{
  "vocab_size": 1024,
  "qk_norm": false,
  "attn_scale": 0.125,
  "bias": "none",
  "tie_embeddings": false,
  "init_std_o": 0.0,
  "beta1": 0.93,
  "weight_decay": 0.055,
  "grad_clip": 1.0,
  "steps": 8167
}
MLP neurons of a small language model. Each row is named by its layer, matrix (gate and up: input weights) and neuron, and shows model dimensions 48-175. Each number is 500 + 50 x the weight over its row's rms, rounded and kept within 0 to 999. Numbers have three digits each. A neuron's up and down rows have the sign that makes its largest values positive.
Before each neuron's rows, "fires after" lists the tokens most often just before its 100 highest values on Wikipedia text that the model never trained on; "fires on" lists the tokens most often at its 100 highest values on Wikipedia text that the model never trained on.

fires after: " d", " R", " r", "i", " J"
fires on: "id", "oc", "ig", "c", "is", "ic"
L4.gate348:434495411464509533507453527523376426510464585523498356422434498466471503534543479409457457549457474549535503592418569545496426547429442395545505488519564485459494441518520538440465564544478545555566509447591560373520499516593521538479502558485435500466471420476500505589496453508472502480568523472427554448405508474523410428443473510451520568495476515550498521461507481486531553465529
L4.up348:493437349479490507521479496487463525400522459463461587539548576457439481556489553406509474547594452446476476568486498555482437554528486473483511473443499508486514386469483557454470503481485463521529559516575463550503440444535472595495457525526561526500433495561542520517543558565569490534446448492491549498420497533475414450363446432462516577505443417573530633463579490440523457487481

fires after: "pp", " R", " b", " n", "ir", "oc"
fires on: "ear", "k", "i", "n", "c", "in"
L3.gate420:418548469555468617490413532473554513497463489556624467456549540483353468423469504409450479524530530591534508451399541481498417451431577543487504636416397477511598448464468440527488523502434480505477499580583497533519495505524506453441413492493516470603446585593512487479454456536462500458556424525504450476521561550431506432588356480467497429513549434528614514597545526494551537475541
L3.up420:339537433464518626498530469464570394493550583553528449475520451409426473514516479452518459528523520548542403458555499495444460469423496499565457470455431470537482451463511578587484461446503481504574542527506429502532507604526399498536478555510599482524492505646503472486463442512490531547487572501561450538483518493407504496517494495474555486505482400500506539516527476510575588459564

fires after: "f", ".", "′", "ig", " m"
fires on: "ul", "2", "us", "1", "4"
L3.gate99:569464504505461513483459453448435463587391449490493564437540439401482475406472527531545528591468518493508494474483477385449481570448501498445533457538524519471560553487472533508523530559510462507386492464557577537482540510421511456506428424517453459457474555510523496480600504397509406527474447422489503500521458407475473525446539562562455440431488527434472465466369551521527519534507
L3.up99:617576479424484416605481387553486370544506503469478517459511507570539492456473575528584540505570464555502502539580531498460528553450522515498531444509526469572576524431430539583471392477469494557455487606483471496483585499485435482471490518472518482492518539474518535595511492509467483618463493462515613564511461551526528520523583476474492628493533433502502501558603427520492512527484

fires after: " ", " o", "-", " (", "ot"
fires on: "b", "ent", "ro", "st"
L3.gate208:503458492524451509516480465478518503497526439523497415504475530512582491390451584493572505509448509472509504435481467449444516445462520518603478542576526560541557508471517448525490530583476502425500500488550581508512454552470447534499442546493390421561467574483524514495475509475673502486495580538426449488427566577504506503505566494473406481480499567517602457469506517487507405525565
L3.up208:531500494579553515569562478533511525421513496434448476560383504503492459474504499550528490478503571460546415485547518441496525416494509469471427489481535585479595572315598487473631555563482536528420534479476523448545511545533528438407474539428493514505515438470549525482553469491524536481439633521491502525444542431522551538534527520452498512468497555505507454525421594475477552498552

fires after: " l", " R", " H", "i", " ch", "ir"
fires on: "oc", "il", "et", "c", "id", "in"
L4.gate502:479471584494451509487523516541555515454553539530537522509441483580435523461524438472400507469506494521474462518495518543389423591470552465429424462502562474494445446390496496474440463604495518489418532569559537481460487521460471539503497459454490517585432444470510536512470440573549558564499514431492500513536461547528554433570440534550454519508456439581484555501540530494343538590575
L4.up502:387424430435544514577481539497446489498526554515521503527543512597437462561453425500503486472558506543538488512474497555525482441507589449485505477507419493557469554522509541427500492571469502443484522549524566487457476471508493509596428563467580505484463440500485525490468440627485495588462531549492513498454502392377471477487412375457446610540456471430524568569544505478535457386564

fires after: " ", "art", " (", "ct"
fires on: "0", "ro", "ic", "ric", "us"
L3.gate70:428428440564481541509397559453525514495527531492468422555564521448470543449455556440580464529461605488555507529480433494464412523443481547498531511514475376543561502495483551546505381544516561581492608493464516409541449504403449598534434482573473511575503433540523427572463578545504497445488520406491461478390496529420585530448498526519412472483533499481572534376517592527423476543483
L3.up70:459478590537487451495460485503510489423571494475518554586476561373535540510461683444504409545558570481558434463536433459504503565477516463599494529523527445493482559458469618554618427474481527578516523395451499446504563456471596491527410467457387478534468415421517489531499511493586533507506552464585516484543475480516564537462454440450477426436386478528485519486492502445500451500515

fires after: "ol", " G", "ri", " g", "g", "r"
fires on: "d", "end", "am", "h", "ay"
L4.gate46:481504599542441528486502435462546388489504551391379514480518524503478435523418472484450551473431519575607475463504420504594496442555473623476483412559426433481507490485620546492512464404551468445525553408450523541441471445400448476543535477515462585510565560492468497478529497520492529492510406493562505525503418458493477568597558464480526587473475548463437513472516533584543557547573
L4.up46:478476472532639471476499478461444544435552474510479523473555436413477544570513626573424529455502455447423390540526463535459528453532448539464346453468519442427481432506495534493519470520464510453521563535599419571484493474506559515542484429513522517532506428468522588554498492528411457515531464498490485543442494421473485395457482451429662504513502524470528517518411557492469535447455

fires after: "ud", "ri", "r", "d"
fires on: "ing", "b", "v", "e", "y", "gh"
L4.gate16:544486424557495564557559477448544454529394450483552424461495420419477426505546450512521500570508572559467464518464490510493489518518471552494536468595529441549535535569581506544476538485587513545482449486425520510549620537452565435497529574511536523519519567532476513566516464431466500553488488443519478477520441467462508478347534584471443529424456595503494526561435463477599485433496
L4.up16:447466520505465534471480496514515417424507546543443475449525455564537515581401443422497534567502570487400524525429466496497520491477564640443515490584527467487501447549627478463522569583594501366444491542553484526462504487477491445486504514467508500502416428446575502502491450503575562519528523504491513584459610450387614452527396479493453547522586549473541549461473393565483561484576

fires after: " M", "p", " L", "l"
fires on: "ich", "'", "h", "l", "ary", "is"
L3.gate64:525511451531562432383531497524422529517476632496530437443551451556519409478486512487458412487461440480469540463577549516545564605521437516461453587638466523518510501488553416430549559527568421485588525479468468586473501471448501450476452537473519544528517458502451477482483418449545569495481480515429529473456510484464525484469616400496446554556517465443446496503528505479455488445525
L3.up64:489480499516509471445478425528472501517393586512536430429447438478535463543498510494451556450521496454517570500591586440572556571481397492503515514598456566514412467453517498470524561502621384536562521489389513482445572452505464425527574589504514453450572449603495575523525430438601449582502413487492486505532429526535518577476503431404534521537582544489470520536525457496444441417564

fires after: "g", " the", "ar", " A", "u", "Q"
fires on: "ir", "an", "ly", "n", "ed", "u"
L5.gate35:458531493520522426497490540513550484440512491606519597490463354524447399544561523463492438506474568522538532627361462548479413499530419433459526393556487496512441491480447582419456536470477422364447530524553440490483464602500480536498389448522497536550508470505528517446513553547529467485502518435502519522480502548545483454500508500486462474474434485524385556514491494546442441501545
L5.up35:421587592490492538538469530536451525549534563515519481404429523500418470606485476539454483447410486489582576535513536483531439455459545517505509591587521500434516467488510572571487591530519490504534500441502590432557407521573535572463495555528536497500491562494505469414407573493506475467465485584525395489525505562534525509513594562438454492516482600503540563533475509485422561498626

fires after: " V", " C", " P", " c", "on", " In"
fires on: "st", "et", "ou", "er", "id", "ag"
L4.gate264:395460529473479554470506584575423565562540467472475483481467493479441552530455442516539571606652519427487578533517550455576474550476463476507550549590545486447513519458572526545445520511498547487473625549444513591556500435494466550398491475513539549443479543557500534552507514478499431617526414487581479501499473518504357499436506510506475433489545525516479483481471492444529395540432
L4.up264:501548509520508540498610465467472584500449506466444540518564477465589441582612555532510544545501469491528526645547599558402587505416481494523469485449505471467559434495495507605549480499503479461499548550500506560493490567446444543482436594553437557540580474557509414463509615475472511532509555497569566515478460387516444553410484563441503510537538564569412507558539544565499527538529

fires after: " T", " p", "p", "l"
fires on: "h", "ar", "t", "ary", "en"
L3.gate34:476480507349412419576451480514533486525495525488446525548557468497496493472497491573505511544399381439496543573512457535497551556483530528509549476454517470610505541436474514475528524536551420497458482433504528521408471565452566555495573481476450407458575520473558540494559479467541505552504506448421433434456544419474563545515510423473354512465478415403361496534556463447503455416591
L3.up34:480481481515480469564497441547513609605442547531531603480518514444503497493459459492435469564470485488489464545523469510471523523583510511442520464556501533490513499393550478492514469466538473504549557410421504574463533423444500480634504622509595360476585471471548476485445474465522523511559527472549533563535555437458522562500531428456573423456530477562489480466551510512538477541605

fires after: " D", "s", "h", "ts", "D", "ed"
fires on: "an", "al", "s", "===", " |", "ag"
L4.gate191:461456503374459544528575460519436492642403601476441486508503459554566426520541457431544469497470624498519450507509459511512392505434510616514429440486443547597563465543487544444491526507496493436603502498475478485469516489439465433456511519455493591584470531551455491449321504403517502514554501444506545440486525497441476491480531407432456465532511448480522471444435563557462466517467
L4.up191:531485521456496476477560533593483382620501475413542519563448461446516493439546539510542456479477448434543440532457484445512496587489452460632479555497525380494500474594481547407432520510548445567484516502566485495594597510474455482418540522500464521598551472556401566518539478530525503449505500538545574527524439506423455463476553570485542567481485580549543427527516581487435527475422

fires after: "g", "d", "i", "u", "is", "c"
fires on: "w", "u", "n", "ff", "ter"
L5.gate139:500473476516527494497566530471523427566446507463546507381453430552467532459539516499477547466466480478516554487484465522548458501524528516543513532419484499590512527425497538549510533436478457426525493447526433576477449578484432602433443464492523543506586480529563518424446380505545458385420544413504600489466658456436396533581535506460601498487430453506486520509441451501576593475545
L5.up139:590482480503549467457535518606513464513488489433511510459566473541462423583529529481579489584464494580528569495509544539480517549485565501522494553518565499462560517463483464544497458438528458435566446425484525472484480536482448615561401532521440503533459458526519537514476484463383506497430497489548516462523435672435542494516521532478496455507527444538548444536456556505453474517542

fires after: "ig", "o", "ar", "iv", " f"
fires on: "n", "f", "er", "all"
L5.gate458:557564549556520524479492421465521562471485489456599425451497497394477492492546469365505398440428530408484500467515512519497474489475564533493383464463456432436498574521429509594605491553501510445493473477491471516384525553507547558538461532417421480340473490536525492473422453496436440477564359441458502569492491525505475486451574545522525538471583542409520470514505404517527561454563
L5.up458:613525491545510443507535445475572507526502445475532479536479632488503587468470461477474447487492534464574480469474423558489539534465436559429466565442403475427463495529410574448529489465432550423429467455482571510447489496492528493464573575480470489356572488534620491400535432528436493523511396478469526531501495551469552470422465534546548478496522542413464488444498517496578438452564

fires after: "en", "al", "or", "th", "ar", "n"
fires on: "e", "ce", "y", "on", "ation"
L5.gate202:466534444517512402479388513533507582492449499461514479491457458503518493524517467527472552452560463502540471516496483554433516509482548553374560440490399494523484556454554546483666511544463592592527502506461504556383443472541429571556508554443413517540497535536545530574479491476408585492519383496560545501456579414508512465585538450583520440498578489433486525517461517415504448427526
L5.up202:476586451574432528490461486546403529497543513540523543430527414582558457499553534531517507480448516492492488512549520584521440551451466508471536569591600476563555523480472499502484407459450417463523462492548486490542509536490538566449497604451517499392497484538513569536509574592433528476402477559412478430564494521532447445475497524514454519447501461504521475441496565559473412461424

fires after: " ", "ct", " R", " ex", " H", " e"
fires on: "o", "ro", "er", "ec", "ac", "ric"
L4.gate127:508515489514479449478494463424537486422486434443422424488627468468492519477508460417529441605510604498537480484473468483528428497518451464471519497501455476522471426440447551510442476485524439521419516533505500515597566457503435530518529474532511507554570413564499362592533562530510528534539558389520512484517484454446564479453579550561458479451514533479485556506463480556487474559552
L4.up127:488458507497470497410444444454555467511451540439472463431526508459481448524482492471462481448565522506496556585493464510491448492471417519491504516517496497453539447449452465562509520391585397518437465472439441448589535442559450528497456577535406460522538429426512403535503509470524542615485576422524521400514395534516499490512561477550406539462499443506508452547573449479398482576542

fires after: " D", " R", "d", "en", "ar"
fires on: "e", "u", "n", "ak"
L3.gate218:495564561451536522508520394524455478536565582488561449547509470486458459492496526523410496515493532510545464423521546520546610510452564534473577358464510495500551537556465487520428551561472449484536480502479452485509512464491433524388559570581509393542435573590504490574490539498465435505556499482483559382454485490504536502473510451443516480377527432473491575472470522456468428492486
L3.up218:532495530457517536447465505504526421495531492521522501394444441557545570458592445551451572443447514584543490515540549506522448455439430587442493500452587476589510519424534529523529453439530419515474551530467397395504420451422521533563499529496462484475608605522518525562430522544548477440462541511365512457445567515505412421451534455498415585500470400431505547479581501560543457483453

fires after: " G", " T", " g", " (", " P", "g"
fires on: "m", "ot", "am", "ts", "ar", "ion"
L2.gate117:517466575490498491493587453496496533542531502524386514525559492460581601516491523421470483438421517521485449491554430415499581452482468325543480546437456470543529425519488508515571555532481456513508519449454526456382465497483462540538505533429554528466557391484558492433440480573462444470461543543515513544425498510519456481492485563465522486489545540471494416552480524566455396506511
L2.up117:460514492567426467477500463495475528413523426564531470462464518597569532523499569529511443440425530615428510616466533446524496519591521475465457509534401530517483436574531461518539386529507523500484498558577569499416377434502440470482529459433493524537561399527526610580473535504497529475510519485487493600443543543545442494467444533420529548545544561429586566497486556618508530515471